config.yaml
n_layer: 22
d_model: 448
n_head: 5
n_kv_head: 5
head_dim: 64
d_mlp: 1216
vocab_size: 31906
activation: "swiglu"
norm: "rmsnorm"
norm_place: "pre"
norm_eps: 1e-06
positions: "rope"
rope_base: 10000.0
rope_fraction: 1.0
qk_norm: false
attn_scale: 0.125
bias: "none"
tie_embeddings: false
parallel_block: false
init: "normal"
init_std_qkv: 0.0199
init_std_o: 0.0
init_std_up: 0.0199
init_std_down: 0.0
optimizer: "muon"
lr: 0.0077
lr_mult_o: 2.0
lr_mult_up: 0.802
lr_mult_down: 3.0
beta1: 0.95
lr_head: 0.00496
grad_clip: 1.0
warmup_steps: 200
schedule: "wsd"
decay_fraction: 0.856
decay_shape: "sqrt"
final_lr_fraction: 0.1
batch_tokens: 65536
seq_len: 512
doc_mask: true
z_loss: 0.0001
train_tokens: 672500000
steps: 10262
dataset: "wikipedia_en"
MLP neurons of a small language model. Each row is named by its layer, matrix (gate and up: input weights) and neuron, and shows model dimensions 0-127. Each number is 500 + 25 x the weight over its row's rms, rounded and kept within 0 to 999. Numbers have three digits each. A neuron's up and down rows have the sign that makes its largest values positive.
Before each neuron's rows, "fires in" lists the words (lower case) most often at its 100 highest values on Wikipedia text that the model never trained on.

fires in: "in", "of", "age", "games", "a"
L13.gate57:508511505507469467508505523431479468456512492506549518514518496487538522537518474511484496516512489494539452527518529481526467499476542497505478505512496478527486500481523463466456518512485523464488526515517501453485494503525502506492481504507482537523494497505484486517463488481526502466509536474496510481475532461556488494485484454503469543486487521551501466491495520507525503471532
L13.up57:420494451528484523525501476469498498519471516521505493434509513519515531504499496474488510505501515515543494523550489501463495474499519519520517491487531516518480489469484511523517482493522532474497476540483515549519473478525495516479501496481492394508529521486500509520466539536490516542450498449512477577525543485466487466505516534478482519507495440489510500526529554526533511470497

fires in: "for", "with", "under", "by", "at"
L6.gate775:529511474517474450519446472475535451501544502488508526503524509503490484461475502495518518444453495494509514488526493521503523536483484516504494498499450490532467473490480467485475512490486527503525488495505472512496488477493547512489521487527448518521513511480504514501465499532511473496520503530474479525549466547466490546522523523522479496536443518526497479494460516462569498541528
L6.up775:488528492526525480518520453491519500539528486516464534471500536469489501477500465499462519538516460546504534511491491482451505506473498515470455509538524526500478506507497517459486452478509547527467559481521459478521472501551469489585498531490493477485526478505516502453517477499508520514475484508508500461503484515482525480524502500478486481493500486525479501504517496459485519466502

fires in: "in", "out", "came"
L14.gate463:511515461549495546546499474479489516492506493440550507514484510512488521535489467496501498501457492489523531506510569519507500456536471497479538492493478483484476511522486474517457496522479472480502487522520484503513495483465520507477467495470526537483445504495505509528477492489532537529494530544516463503523496454476461457491506526458510513473494467507523518513495496472517482500503
L14.up463:452473508512513508475519490514492544458524521503508493472505479518502481515524536498490513468521515544486489482501533495538495489512438498475514494482520499511499534466519526463488468480499493523532480523480488471548504476493483436449476469471561539478498512493499521527525535466494488486509486505480483516516484476502494508489523525482523481494530508510532497483513428522510540475511

fires in: "season", "double", "deal"
L6.gate52:522540464519523527485507551480511528501517475482505499527503484496515545536494447504462480495521483496495537502502519507538560508501490511517537455512505500499457496516487505504526472488545482499517543475480469519511544508513502484475499506493495498505508507528462504477461539497537532499453507518503516505452482487512513474502519529495474476503473498505529480474517506520515531460489
L6.up52:484496483481475473514487540527522476502512465496483510535477510519518510530503483525488457470549491488505481463504487542503507458451507509539518514495466485488514488520499495516502477478521503465531525444486485519502544526519463514496484532509495477540488496486450531461470517462516556490479508500468525463489515529501517491476507547482503463498503465511533517525497513526503493505474

fires in: "he", "born", "she", "who", "heats"
L6.gate177:514503491520481497455502456490493504472539494509458512528520484515481531563512516502477476509506535537512514530418508491524508508500482502491514456507508482505494536490502536579517504532473481511540508494474516473488564511516505486506531465475503451473489507483532508501520510506479523535480530481485532482519544527567504464502535520521502454504502523487509523452489467463469492468453
L6.up177:497537502476480475522512516502499505536497508469500477496493520496504499463509464453506463503456526501521524524543503478513510489492505525476541549466481484513484515489500501518502502492492444513513533475495501518525464496517518511526507526521468475488486539463493510442476510488502508445540474510518494538457473509475494448534527538480511471500517509467514522497487504463499524476519

fires in: "to", "in", "are", "is", "with", "and"
L14.gate588:491514481457496517463494483495493475510529477510502535500516513525524492495534515536479534489511491504516499453521533530485496469470447527534527556500523464512553514485538518504464493531502503499497514482479522514494446496498505507541503455503485489477485502519492488472516533494482498518513494473519567489526541481457507531482537498502530474472468541468519508460476483492443512511501
L14.up588:497482481513474496509521494473511504512471471481529487535462544529500518504498507419519508510495498496477503472524549515495462487474510517493558531444451544478563477499503487517497527503490532496456481523539527500527526523503496495498473509475513496499438526493527487497481465492437478527509517480525549523511518538460511488502554461487497474476474474530520465508447452501502473506481

fires in: "the", "its", "s"
L14.gate171:532499547505508492546464478468491442526490507481494518465511539488508492500509542513489470487475467493502520512508537462538521491493465542481487538478514492482486503510517464535502457509440491540508524474514499509480510542492459508513535476493514515485499517511514469478510497476456509519494496486475506517520502493493473504499470562553493458468446471503532526479494513484564484507545
L14.up171:524474509475515528510535491503506545531509519507504542512506545538513496498489518497496482554529475497504476486519571495514533529510486524486467519545487524530493458497482487498468506492478500543490494505503516544534497519517490492515516502458535529509548538492556522519491506496490494522500495475523507522505476540498530496500493520471475506521522520478520481499502519487507535493545

fires in: "of", "from", "to", "old", "a", "near"
L14.gate43:463477469491505505561526486501489532489452457471512518506451526518455489511499544517445528450512534477526491514502513479501514473503520475539528469505538517518514522534544478526509528487502506512470470525454492528542487535551526509532546514500477492509539468496475504549528480490511521551480476511508505549483493488483498463517529499516527506518537479495482493524472484509516504493540
L14.up43:507514515513469532491487454521528495503484527489477525483473495498443478505490514506506513467444516502484452501495487460479433465500493487487490503464514461525509496488455497550536511507540517469542473541491537520462508478497479491498524473487515506479512527483486482461467522465535455532479514536511508519551477507501532519517501500518512486510542527472481483490484479488508526501453

fires in: "where", "which", "also", "whom"
L13.gate903:522490523499510483488505497516509511501446491500559514461545495435539528479526495477525485520505477489541486505497507484518544472535478526507471484494500521514518478486505507489532530504526497509476513473485493513522516464473457520504500525497491511541557505537517526529457514521519527539488494520478487509485505521521499496452473478462504478510540459521494529503476520537507475508513
L13.up903:475497502500513524532493505490499512518484490520484509461484504485492522527518474510491482449529471515489502515524502507489475537522495520476465510493491501449465495475491505520505531515489524539509494497475489485452503461455496471517486495525519510491531491536497501530500469514504525500474480472489483505492495518475531567452494484471508494510475505498511485472505472492500480518510

fires in: "by", "of", "and", "to"
L13.gate634:509482501502461504496527486504505473477465491507497529509475519526519475495488515507466499532507539527511488457543507497520516510465477529512504500504468520486528447493485495472515515461493504499504505461480499534457501463482489518454507524469485511473520496484484497491497505497493479459458524508491521557483466517506502475497523499481545514545533476518505483506483512492522540487482
L13.up634:551476488511478490514489487475514506478479495466453522511504496523510484483452515517509512483518487457479557523513491500493535484495513528488472480487557509441507488491502525424471521478534484500565506546492521493458527508510471496491514482540519520476511477508509529524501539536522496528509516525472457502463523493517520488485474494517533529488506524493505521464542481545465514477545

fires in: "to", "by", "and"
L13.gate700:508519465509480478482516518527452506486442514490486510494502480489520519481494509530501523523545529519556484493534552454510493518495460505506487526537498532468535520489544529508484514465500468520516498455525480491475512495495454508483497495477485485423501515468499528509452485522536510519550480507542521477510503460554459513460471518507506469521523498478534509455511489524482485497507
L13.up700:508503481525475508497525513527524482510493491483515500511496507488520443489461524510474513487499465479559531473517516498564479498475516484506473508556445516480529498475501556508492492488499485478539491482522486474504510517530489514539539511477523495464512481471533502468499539537504542515516474474484493503472485514540515477455447490524482463532468496496533491474526506551543485498542

fires in: "each", "every", "other", "any", "to"
L6.gate472:511463537472468493480548502568523510538480501502439511513520479487475460521490510514539496514512486498513503459467480478458526514512514507534482497458468486510464506505459524527467480506514535461480520503493520497548520487515510504499510513526502528495497489532488496499489542518510482501511501409461511531480535477503524549470497505514550518510479542519513530502513480500466522521519
L6.up472:504478483512478474437503475507454485512467493525487495471513517533488493482525526499477494557522525476522565507451510495467496518491464505494486476490510514512469503492464528506479538502506467487508503503451515502529571498457513524461485516511501503466498478489526486485492477528479489529538491473506526511462538514500513531498503491515551540517485491442490497504526481504493477488486

fires in: "to", "in", "for"
L16.gate801:480488518517475554490564454467477527486467498472469522492465544472520482498545494512502486501518515498474480530538486498496469459529518491483467483496489515513510532505511553516505461498509481467493495485525479492509476478490551517481505499475535508521530507477521491471471517496518490509487502527508498478489475497518508498502517473488518536502500494501520470559523517513510502487478
L16.up801:470520475515520505473509444462541547519509493522507516487518498495511518493503493479515498489507534482500475479487520508492530461478489521471487459543501507463521497507507470475483517454555520485484514482500473533525483535508466485511565506484470463522487513547541528517494493481480492489474439510564488472531439503507487490527520453476528526469514525491474489475539479527485524495533

fires in: "the", "a", "first", "s"
L17.gate229:479462482512437512480481436500500466501504499489484536495480509465467466504530547495524468517495517503486507528559521476506477480504468474457502515539491495537528488532524472543501478489487505474472502528480503508480478485481470478543527487450535485500516494471559513481479530459491498495502533526459497484499500508517470526490524487507531481482441522515494492474507510522506522464518
L17.up229:544511551505467477516490476491510481517504487487505475516504511493518459484461517505545507506494516502494458481520543452529474532488514486533526475508511503515483472547496485518470494474467501495475536537511507514518514447468467489524506508499579452502583463457496400537494484533522509516433480472430492505495522485510448502531485523494529512536481514530501512492486531506502505498528

fires in: "at", "of", "for", "in"
L16.gate61:535509465482520511533531539512492492519506471535545543507503534508493531488545491511525538450525528513506487497522509525472499483490487506519518471487515494506461514461496483500464490505518513503541453497483451536487511495509536468491466523500537446521484532467544510493443491501484523532517509503456496467463483524507494519484497506504543535505538456467441492480497522526487484531468
L16.up61:568515501526518480539475487474487522574472489509474534473521543472516548488474463516474490496491525477519461502499514505507518487526502480511550437503538541490464458508472535486466537465512511519527481454506491503558487517516498496550540535548509494481553521496532518512499483488528521508485483532511518494495497499506500514487533500463514465482498499466508474524504475491507482501511

fires in: "and"
L16.gate1007:515490490547491552485492486514478463502469515475531467514489521478489462521497525468477464471501531488503463474494527506494530516490495533538514488472505520500478532494500487551514504492461485461479499528531535503536468497482485496507522524487475503456494486526500473463487549506529468543459486498480540490496531565507497500520536459514535520496458512434543509475508510480480506485487
L16.up1007:493471473474518480503531513507468482515499505489562505501461521475521553509492513479523471514523500544495474470453510449505499504492507468504513480482508494477498535506545493515501483497491508516474437504501489538524495514518513490535491481523458502525582528480521460525503489525474497485467469527481539532516485534482475543533502489459547499507481496501526506522513519484570443527498

fires in: "of", "million", "000"
L6.gate84:472518510505494499490482481501510492491507516508515515507475443469535478502468476475492449502466467485452557489508526515491521496488502504494536509502532461514500454452462467485516490514502511529527512479493542518475507512491486499517501536471498525550491506483474522456511562501553480530553456502503506535461481513511512491466551525461511525464512473445477509501484479525485502508508
L6.up84:466493518555514455498505525510506509502513515513492517523501471529519450518460521457519476515466491492498529481486491547500517536463536512489556486480522462502499450436456506469523541472521507560538484497456482514451523522493465479538491510485481509525488519514468508479528539520500454500555472527484495492515476500513482495484492544508530498506500504443481473468534497553498475545490

fires in: "of", "by", "for", "on", "from", "in"
L13.gate1202:502510472504494509503484518542500527482470506503464490502458533486522471489519504488462477481502519480503493494475521457475482500451445483486514505503509484563522514527467476475464517521534544478443512512499482518535505490524446483488452519473534492502519495516539486529491501506499504488509497510485534508476492508519496482517489475467488488539491452551498456508455542505512524502497
L13.up1202:492485532519464512475506463491482510494497518495544526479453512534518464491471498503512515491452543523481495499488511540506503507474496489454527467480509532506497513462514550503522457515487469476525520473481533507508479511533469482489589484498432488481493523519492478458497480519560509523512499519444474518529456509486505506508517507501532480503523489498473482514500473531492520506487

fires in: "one", "a", "two", "and", "three", "to"
L14.gate906:466428521497494549479549515517505513502486491484476464489471487475461515526508465480503476520497464506480455466493512504466518487504548501523486449474498495535520482525541500500537553499497464504496515509485505500505525532477485509511539494474528509518520492517543482499499500517495487508537496458514512527490477460505488488542469492493478513454489430531526543499497497503509464461540
L14.up906:501497500582494462501529500507492484533527504510494510504486491474522495506455495500464543533498511511509443493453482521436495515479496492485482454460473472500526500521512497497525503483502474493510492532493493480469523513529531569503456493472524509483513490501490506446500525488545468550536472476479473518470454496535480523523492479496523504507528491465451490447457494539551502493485

fires in: "in", "for", "man", "who", "of"
L14.gate139:486493524492480467544512491513482525489473487487505493550509513495468487533544536512485547514494531466537506516522487510461503467535497470501513474501522477492452515471504553512499487485502537451499458481496515476533515532524485483512519493476479530491465518480558535482499467512536456478487474504513514465540487538430486470526473523506504497470483477476496498498481454505489480489529
L14.up139:489505572497464494493509491527486477513463488543514489458483513464459527546464535507501481472505483491461509503501444514503526497517490486513487506475512509494502526523492465508505524524474510531491495494468463499475505484517479514509451495506509505494541488520481493475557508489529486487503529544513487516451507497470534484514515560448494488474459496488503518515488508476482497504500

fires in: "in", "on"
L17.gate253:542466497480498488509560450458489509538482512507538497534483527491501514546477476525493497524479458528495474478469488496464491463576501511491499499485488521520517516530529519428488542520457512509557480478476542511506531520512500505486453489489507496505481460496525512492507458542532468515464517533540480509499474438485535517525465510497525472522498467510511500553510554520537515525465
L17.up253:505492501509492475488497460499488501516457498484541511515493509485523527503468518478490511505516487514495498482503499507540495461486452502475512440497512517539484525492526520464513535474513513495488478531527505525479508479533508532515483518448505492497464510493487486517520519473519536498457543493488465494526490474530476491540476466498517455508519490476528470471486506515482520441516

fires in: "at", "of", "this", "see"
L13.gate561:523479483500504476492439489513493456494505518501534468469442495481461506519496464488479490489511484501469449506469517507547517422491455471501485514485511493477488524479500499522521527469498489478522470479482492520481533476459495515517490523520487504489496501516497500528505497495498511539484529485479483487519507523544485510473508463518493473502503496448491516466498479480520517500476
L13.up561:524506446532523485513467537510515505508463478500499529496502503490465537496499493504478469519504457484493507530456491515507510477511474518464474488465456535489475485493537533477486528476503494500524480465483472552483479494524535487479493480520490542473501459492466490482518519477466515543473521478490524510506487489522488453511476517545508505508472501449520497535462485501493523533500

fires in: "to", "born", "aged", "moved", "location"
L6.gate323:493543516484511512502501497498505522492466519521471521517492444463489507495485482483470533484485462526491510564498504505486479488431490480487482471501481495467475492487489532455499484510470484503466492495523490457497462512486501496490511464457515546513546507494476503513531481558499522504480501517488497546500519473497452520498513482501524556500491466488507500500501518503528532464496
L6.up323:479515459515533531528485495500502484507465555518506473476485521479506510453527500508489488493527501501479514505474482515446491488518475549504520505477463538495476568480492505506522519487449555514537468493528524530490507475526458484524541511441471500538502529472528514502499527521511484518512493502519502515505525474510465506535483474500494509479464513481451487518470505524532491468525

fires in: "a", "the", "c"
L17.gate49:442494483508535508530486497463488500518489514456482481474483512503459550521475500490493487495520509518543490486465513504495515516497506511501458516519498486501524498500508510544473514503488491505509475503523480461468501460468502503536505509460533459537524524489545528519536560510551485476521501500486500529480521511489559523486540462507508479463519535496500507480509546510535500502518
L17.up49:548496488492457500530517484524494498538482503482523520508546505487476520529487521469526507467497498474528469520488555459488507522490516499478512471522493512507496504463475523543500501514493496518481499482491498542525474521470453441516474462508506453506514530537523499499539468517519473502497484510487536480538515471510484527525509480479506461506472528533482498458480502517519551528480

fires in: "with", "of", "a", "for", "bronze"
L6.gate412:466545519533475488543464484501472468553505472492489474477470498490507505490530516546488500489543535529525506495512530500433524483432501514548496507528514488535456530503507512462485479507488546492482505462528515518522493478552480511509512518466520530472562507503538530531468512520485513482475477499506489497543495459519498488523507483498503497487501483528480504480535518444523483496544
L6.up412:484477499476516467507527508483501486502465476530551531452537485496556498508464505528506518482477545509494515479503458474448476483520514485480489470485505534470492500529497460489479510486518489506476526480479482526499522506481514485509488488492525481527527481503463539518486545508511487508524472497462522511548479484522538470549501500458485492480519519498497517494498502517525522505522

fires in: "the", "with", "of", "on"
L14.gate482:494507514508479495512510471450495466491489498493506487492494496521517466501480498527504507511492467502491520483526508506491517468467497494522508466493489500557496502477554500557523486494537508481522489457492550513543509492488506492496476487521528486497508502492513458509495468475541512504546504473488483539529471468506494497475526497489529484504474523532496522485508469497533481521540
L14.up482:523528504498500510492532476503522481516484532505559494501488506545488479488527499536477465514510526462480541470535518480490511530481495498505505507494516535502504504505526533498478490497538481549511516466525499485507492449467534534481521481548523559475535528520538499465504510510471536502550487483488501508565472526487505487466524504494497512487527536545535482459490474486522506529513

fires in: "to", "for", "at"
L13.gate230:527487507499466481491530511498574497499515504517456502519451528516529505479486484547436490502513490524485503497566476534473511563480513510517481480489507482519523531477487522507486483482500501503520496488487524458514473475505532499447482503465510487511534485547525533483497519526501528475480473514482536497476485553492479494475513459490464489524496510513487509472478493545480536485458
L13.up230:502455478485482502524511459497518476511519480543469500524468509447516470485509506511492495516547481498510497503494500491475471528501523499471493499470562534514467522473485455521469472475503474510502504481541510503522503514536525510509501489516471499504527510502484524431488498536488500464460492505481527488507473530481488553493491438528478515495487516467541531485506518515520506489522

fires in: "has", "have", "had", "having"
L17.gate627:494504524477541534468498502488533486496486504544570469513508496525512461522525473452478462460468514526471543487523494479469510481529491516458552490504474525510488482500497529549513481498501514475499467483524473501523475497486497539501475499472484497461520489501497489499504517487465440484499514504512497514508498534503503547520478411474493511527471506518497565514506464498543452531522
L17.up627:448549510492462484512480463483537522494561499548480491549505512485491547481490508456499520517484500541496480456469521479512534511479526476510508514511518534487504499508503517505478511476536520474525464503466488474440523489478487516490483470488523538518500473508508526515485528517489483516505493542534511466527502527489487426504476476504507543463449516476502534516518458489469529485446

fires in: "in", "a", "of", "according", "same", "as"
L16.gate117:514448540525531521479468474520521450501532521519452523491481470502505515466461503465532495499446469518509483514496557495522473502502529516508513480505525519562514467530507488498501515515515500498510508475543458480451476523446539471521470521496517497485499547475542506506458510560482522507562538483467489456520462521526566470484466501476498487483517505483521517502492470481465494513486
L16.up117:518449509527423458468449496502506467499518498481478516489469508530488512496536524544531552513487502505466485485523555474473513472497527487504490499533491510502474547540490519511502519512455520531482498515514470475510511505448519471460511449484502510522535495481483522492508475511506516506482522457506521483519492482512523502549486542559497454465495520498512504503496500478513508487454

fires in: "of", "in", "southern", "northern", "central"
L6.gate804:490523459525462535467431506516523473509505482504498458511513507479490530510476538503513446490488493501538513475513525497512511535504446523552494504483503512499436500506430520445535522496479510485486498483512469499493430472519475483509527492490519479485536515463540519475521475490488503523507509487499525490503455509485471529466482507464475522488492530527487479516476457482507518509470
L6.up804:504498487525448471447480526529523455507487526524503515485521461500460533513474527489526482512483532508503486528463527527483456465502497509472558495491496493459497549514500489503484488545479464468518447488474475495532478452519473503453502451471483546508497521451497466496512482531505506534487516432497519507482427471520458473482562476482468506505526501502500524461511507514489492511465

fires in: "all", "each", "of", "every"
L6.gate1178:499470436539536494506471497509469497502500522501498439518497502493481492502503480520504505537530497524468487505535474527530483543512478497489546475530524513552471480467513466503537511478566517539488526456488494509427496548492456488491512494469473506476452518489508504497480494544451496482479476496477503527500504516522505481516545497537548499510484539508518472539504545509541477477556
L6.up1178:494498496500506472558515536521482463483494506564443462535526464539483505446478453495480471509508473557462497493505518494465504546491470502510521485496530531542514455510497491497491506492545516500508516575501510466498494514496495524450549474472498502514497497520539502491486483490478503469519480491483471481495514438523449538482531512557552531500496474513529441536494537504492495469527

fires in: "for", "of", "at", "most"
L6.gate716:498548485530558463504480513511501482516536514472451513512560494436541506501529505523507521482529504453474482543479513515456481527458460484504484494513533537515495533540528468515493478530493503506503529529502499501516478490472503496501541494507495505539493516500418493506490476510535491496509490508495508474482471501516487486470523502527521564465476489498503526473510494453491507500539
L6.up716:499472495485534487504514532478528488540519485517463479511527502467518505501464505513423526472487508471495497509508487519511492551453485520511492494499560523529474547505483499501528480486493531493489545508508507511501497517505525501514522469462505484498488483494479436499483488511484505505539507486508558489512512484483531488556542470500517527461492501519484552490504490482507511540516

fires in: "and", "in", "from", "an", "a"
L17.gate956:543485477476467489468529485505507464551507477474536521511476516491483490512471525505464508539517474508466510510494532506501485539507494497479478546512496515497524513495511517516511531522486544519478480452518520489494500477501515459528553507490486518500540531482481523531498475491522502451477466462469524512490493482501555519537458441476541508505502505540551476520523482551504525488486
L17.up956:525515532508529481484532515557499485503513519543540457478461546490506517514515524517500515541515484487483506516512499530491526458493494472509514473472486514507508532521498516487570475472528538496494505537494561469522494502496535523500472526477522499531500455465451491533538538536533476516522476476448490483499515514514503530519476481506532513469520457482505528504481485528538483522491

fires in: "all", "of", "to"
L6.gate534:495515470444486530460519476509477484508453475488456472459495485494480496555519487509504500538523533481445509505497460493475477486532454506474475516530512473482458498541495533495526512498468534495504534506502536535513492515462492474469531538510476500474530518514534473502455502461434500517527504510508536526500492479512484507529514505504535547489471492508491496516504477504529517531523
L6.up534:503502471521535478498499488524518497520512468513486532479506466516483500545497502476504503522501492469521502509496484496474501502503501486485485509489543514555504513504510510499537536492499549540511465531450519514493530518482482546436484528453478488472521520519519502523503481467458501510512487511461491516489561495523481469487512494536490495510495488490545517493525520502516469509536

fires in: "to", "while", "can", "as", "continue", "longer"
L6.gate118:514507468506561474496534510496480532526532513498482493508463468466498481520467483456476461487478488505561536502472523478491481442482505473527505493478520506478541486495502554478514497499471509524485501480492457497496495475525539482489525494518496561475488510509546494532467500491521483522510488464515480482482506514526483474501437450508527450475483506488491478524484490523533460484499
L6.up118:544486454521550501480523517488510511503507512514501487518489473511517518526493506502483496484517466530498524511504500553489521490501527505535518512466494474513517499465514539501484500468471495461508512473499496532478538490500505494502510475504507529480492526498548463505518525494531544493504499468487487492502500515520501500486458465499508467490506474474494487514485530493523469517506

fires in: "for", "than", "due", "over", "out"
L14.gate1076:553542525521501454516516472507498501511520539538460488544486516488534516506505533468493457517513495476493491477485513485507569458508528485476488510470479531521481519553500501470454527506497464496472482500495505524481495494552494513498526474509494505490503476530512496481436454554504492498528498480472500496511515480493489484486521523484517495463458542463478464484462484500506492497465
L14.up1076:467453530521471482477498490449512526531513448514482509551540481487519518481494510493484548503531517480514509505477463494501476487485477494501488517488526541536522493505499507525476515430496464503485515521499512532480459502459500496501520541536509476445504523513501504503490521518517523527512481494491507481455529513466486469478503467526502516511491502505489475485451552485482488470508

fires in: "is", "a", "became", "two", "and"
L17.gate710:494512479540487525482490481498492511476495468499483502489468497482517506499495482508511546485516514529565505514515556475532504481475505480512488555442512498477507540531535478506514513501524481495495542459527481502510528516541520507511507506446495489480453526486475491489474534480484524488502467524453513535511521501537459494483516470455517517481519508510475522475494469492525478451510
L17.up710:514505491484495503542500464500516460530466518467525532505514468497483481496544530534483519495479459499515506498571469474478488481533508521542468510489504490507491510519535524546423531488499514504537510495529481506506493522558495513512547504480456462530482506481473491504466508528490529501548526465510522487511453509474498493510492493517494546526472530510475493465509461491523491481472

fires in: "of", "during", "in", "through", "from", "to"
L13.gate1197:527511510527506546526502503524513488487516496527494527510475481519513495486494507512489519516535472476499451507497544508491508485512535454495494478496503512502527437498489508499540502509495477495494525494522510548445494509479506530471523515519487516527510545524498498498511522477519477513540499537546474473487481536456511488505527511485503505486503500477515516430446504498490501502501
L13.up1197:451477499523481507482500485509504512517504480493520528509521510488512536454499496524455452493489540454512523505489520466461499511461489480493466476493457505481515496492497525518503480514514465518495531528526515535471514497517525488475471499493485512525499500508515481476505515489497456499527492533521492508486475501499472531493472531474495451481485495525514528440507494487558477483496

fires in: "also", "often", "as"
L6.gate25:526529532517529477514494510510512518487520537494467529507536519469547511462503470550497517490513469529515475503536529456535469498523501509535487509515462504549491418485544496497526503473503484542487526497488479466485528490488485541536511548497492449443517485470501490501488528487541494540553483520498520510491508507533509488492513522453522507423498472529497497475494465539503493503474
L6.up25:525474459518495516504522460521461488495472514497523508531465542508540475504507513482486515470527500471510504517527511513524520486470495505508525480486482516526486480520554519543464530479507563494466532471480457520502517472452535523532457455496504467536481508493525523469508535511499482511492488491470490490451474555556481494515524531446517519536479468506497524544494513525518493482521

fires in: "in", "de", "all", "of", "along"
L14.gate341:499413469551528564488516468500467505517517468490490499506509509522484505514487468506484545518465512517524442549515515505501479505540481401487497496491542509490498514502505477509490515485524545486489527495459487529474483497521470483493535469503480512488535463523533484476504505528522531495523519459532462513531437490494518505479508466447507494468483504506487525507498499496472470474515
L14.up341:481468528461480479520514496505490478472491500484449458514495494494538523485466481490550519500471552484510522536493448526469516494507482490520443446497499497544494521456494537503480492520494524508504491498532518515495494500525459486437532511452496552476516467561534477495470542525518494500523470505482500501528527474509504476518534472492514526497499465515560440496492478474516524471459

fires in: "in", "of"
L18.gate592:474475507508459477506480487540500501511520538526494505488481511490480482505514502537477492487519513538488477529511513468501554509529504509546470530484509495505494489499509532494502479511520507494511541499499481497517495484504472478461487463481503528479530563476483484507508523525511451499483494451481549502486486484513533506487524521493516520523501520503487476479518491514463520472492
L18.up592:504478478542498465471500507491461463522506482499489496505507542450485516507482515502478506487489501466457519507509544483505507476506527521542481466468546515485510486569503506525501485465543483509496536495451551521452488480504492486468473494494500558552509533478458499486516489503507491484481549468545480465485424471550504514543545489495485506515506507458512509493478467493484511466511

fires in: "of", "de"
L14.gate1184:488494507454556470506452542511476510471473506482532456506472523507538436492476504450448515502476474482527477438505536472514498514458469523445500514499500493531503520469497561489503499515549485463577476472502526513470543498494483494492527492500525513553499519494515530483498514497505511485531476572512507502498503484474477519497512526497480499462485507502500519508501526496495479496549
L14.up1184:519513524511509496510481477503547549487459495464489502500492502492521499493501501502461472543469455455522547502463480483524504493500462509483507458534527548511504534471499530491526541489539517519494495491494485512501528499497523492531506572499496487520524483477523536492464545537500516502504461495506489446476490488477490489476476485485476505454522490521516509498519491470516465548509

fires in: "one", "eldest", "to"
L6.gate942:478442483535494457456545496514481502560504516521493472517516498476515471500523535460486493437517493531529489503518461538487460532500518476517464466492498520510474439501505513482462505487459506530500480517502504485503509510505521467492479441492511518558457532485521450531468494548507510544484491485497503533488542457524525506484485503530530495482489526502477534470527527511504551528534
L6.up942:512453512502502532495506493503494504523505499459475532492476448483472523472492481471473524550506470548525458484462480498515498504532494514489492526504555508482532476483504517525467492504447520506512512515469486493540538506501522498471477528501504519514489479513521479519448471524489509516463500498538522519529517458525485485499526515482510497469483498498560549473523555523460468553485

fires in: "had", "of", "having", "has"
L13.gate140:497448494493477458519512488481512513505500489498530486484519493508518489507504511498447457531511513537492471497574470491513516497508463523485461528489507470460536513494479466459566493492492507470460532467506460499526500482508469512531486500457516446510506496483536540503501498517539471519504550475468544467512465493442484492481468496529532487494484478493477502518490468529554488519505
L13.up140:537524497505501512535530499463512547464487492515517502522524456440556539449489479474538507520497473485452514475512491506480530481541485448466502525511508509504535470516489471528483516527491523536517496513496496521520511498475496502493463498487528512545474477504463511482516507536444452505542507523518521466533496482512521501494495477479465505497501511518496495504508486474480537496485

fires in: "s", "his", "a", "the", "production"
L14.gate769:484456545473479512459519540510525479500516529468489531515467483516491511465488494509506519499485470508486473537518512445501523453522527551523478480498507486512506473526546539503520512458479518493480524526495535481496453479505505473460547496546482524527556511504494502514488524516534492489480509454494487493477494504495488501481480512475515471529488529510531458497528475489508442518527
L14.up769:541522515519483521500518512498506434502482511494470537520509502508485450471454482487516482520463503540515526475492528480528538537527498541517547510478543457466522492501496473523511509497465506537523527461544481507505563495519538453489515542452507492485499496489504532501513498486516504531480485490475494480469476569472471512534500541469529527544546524534525493500488474549504460504484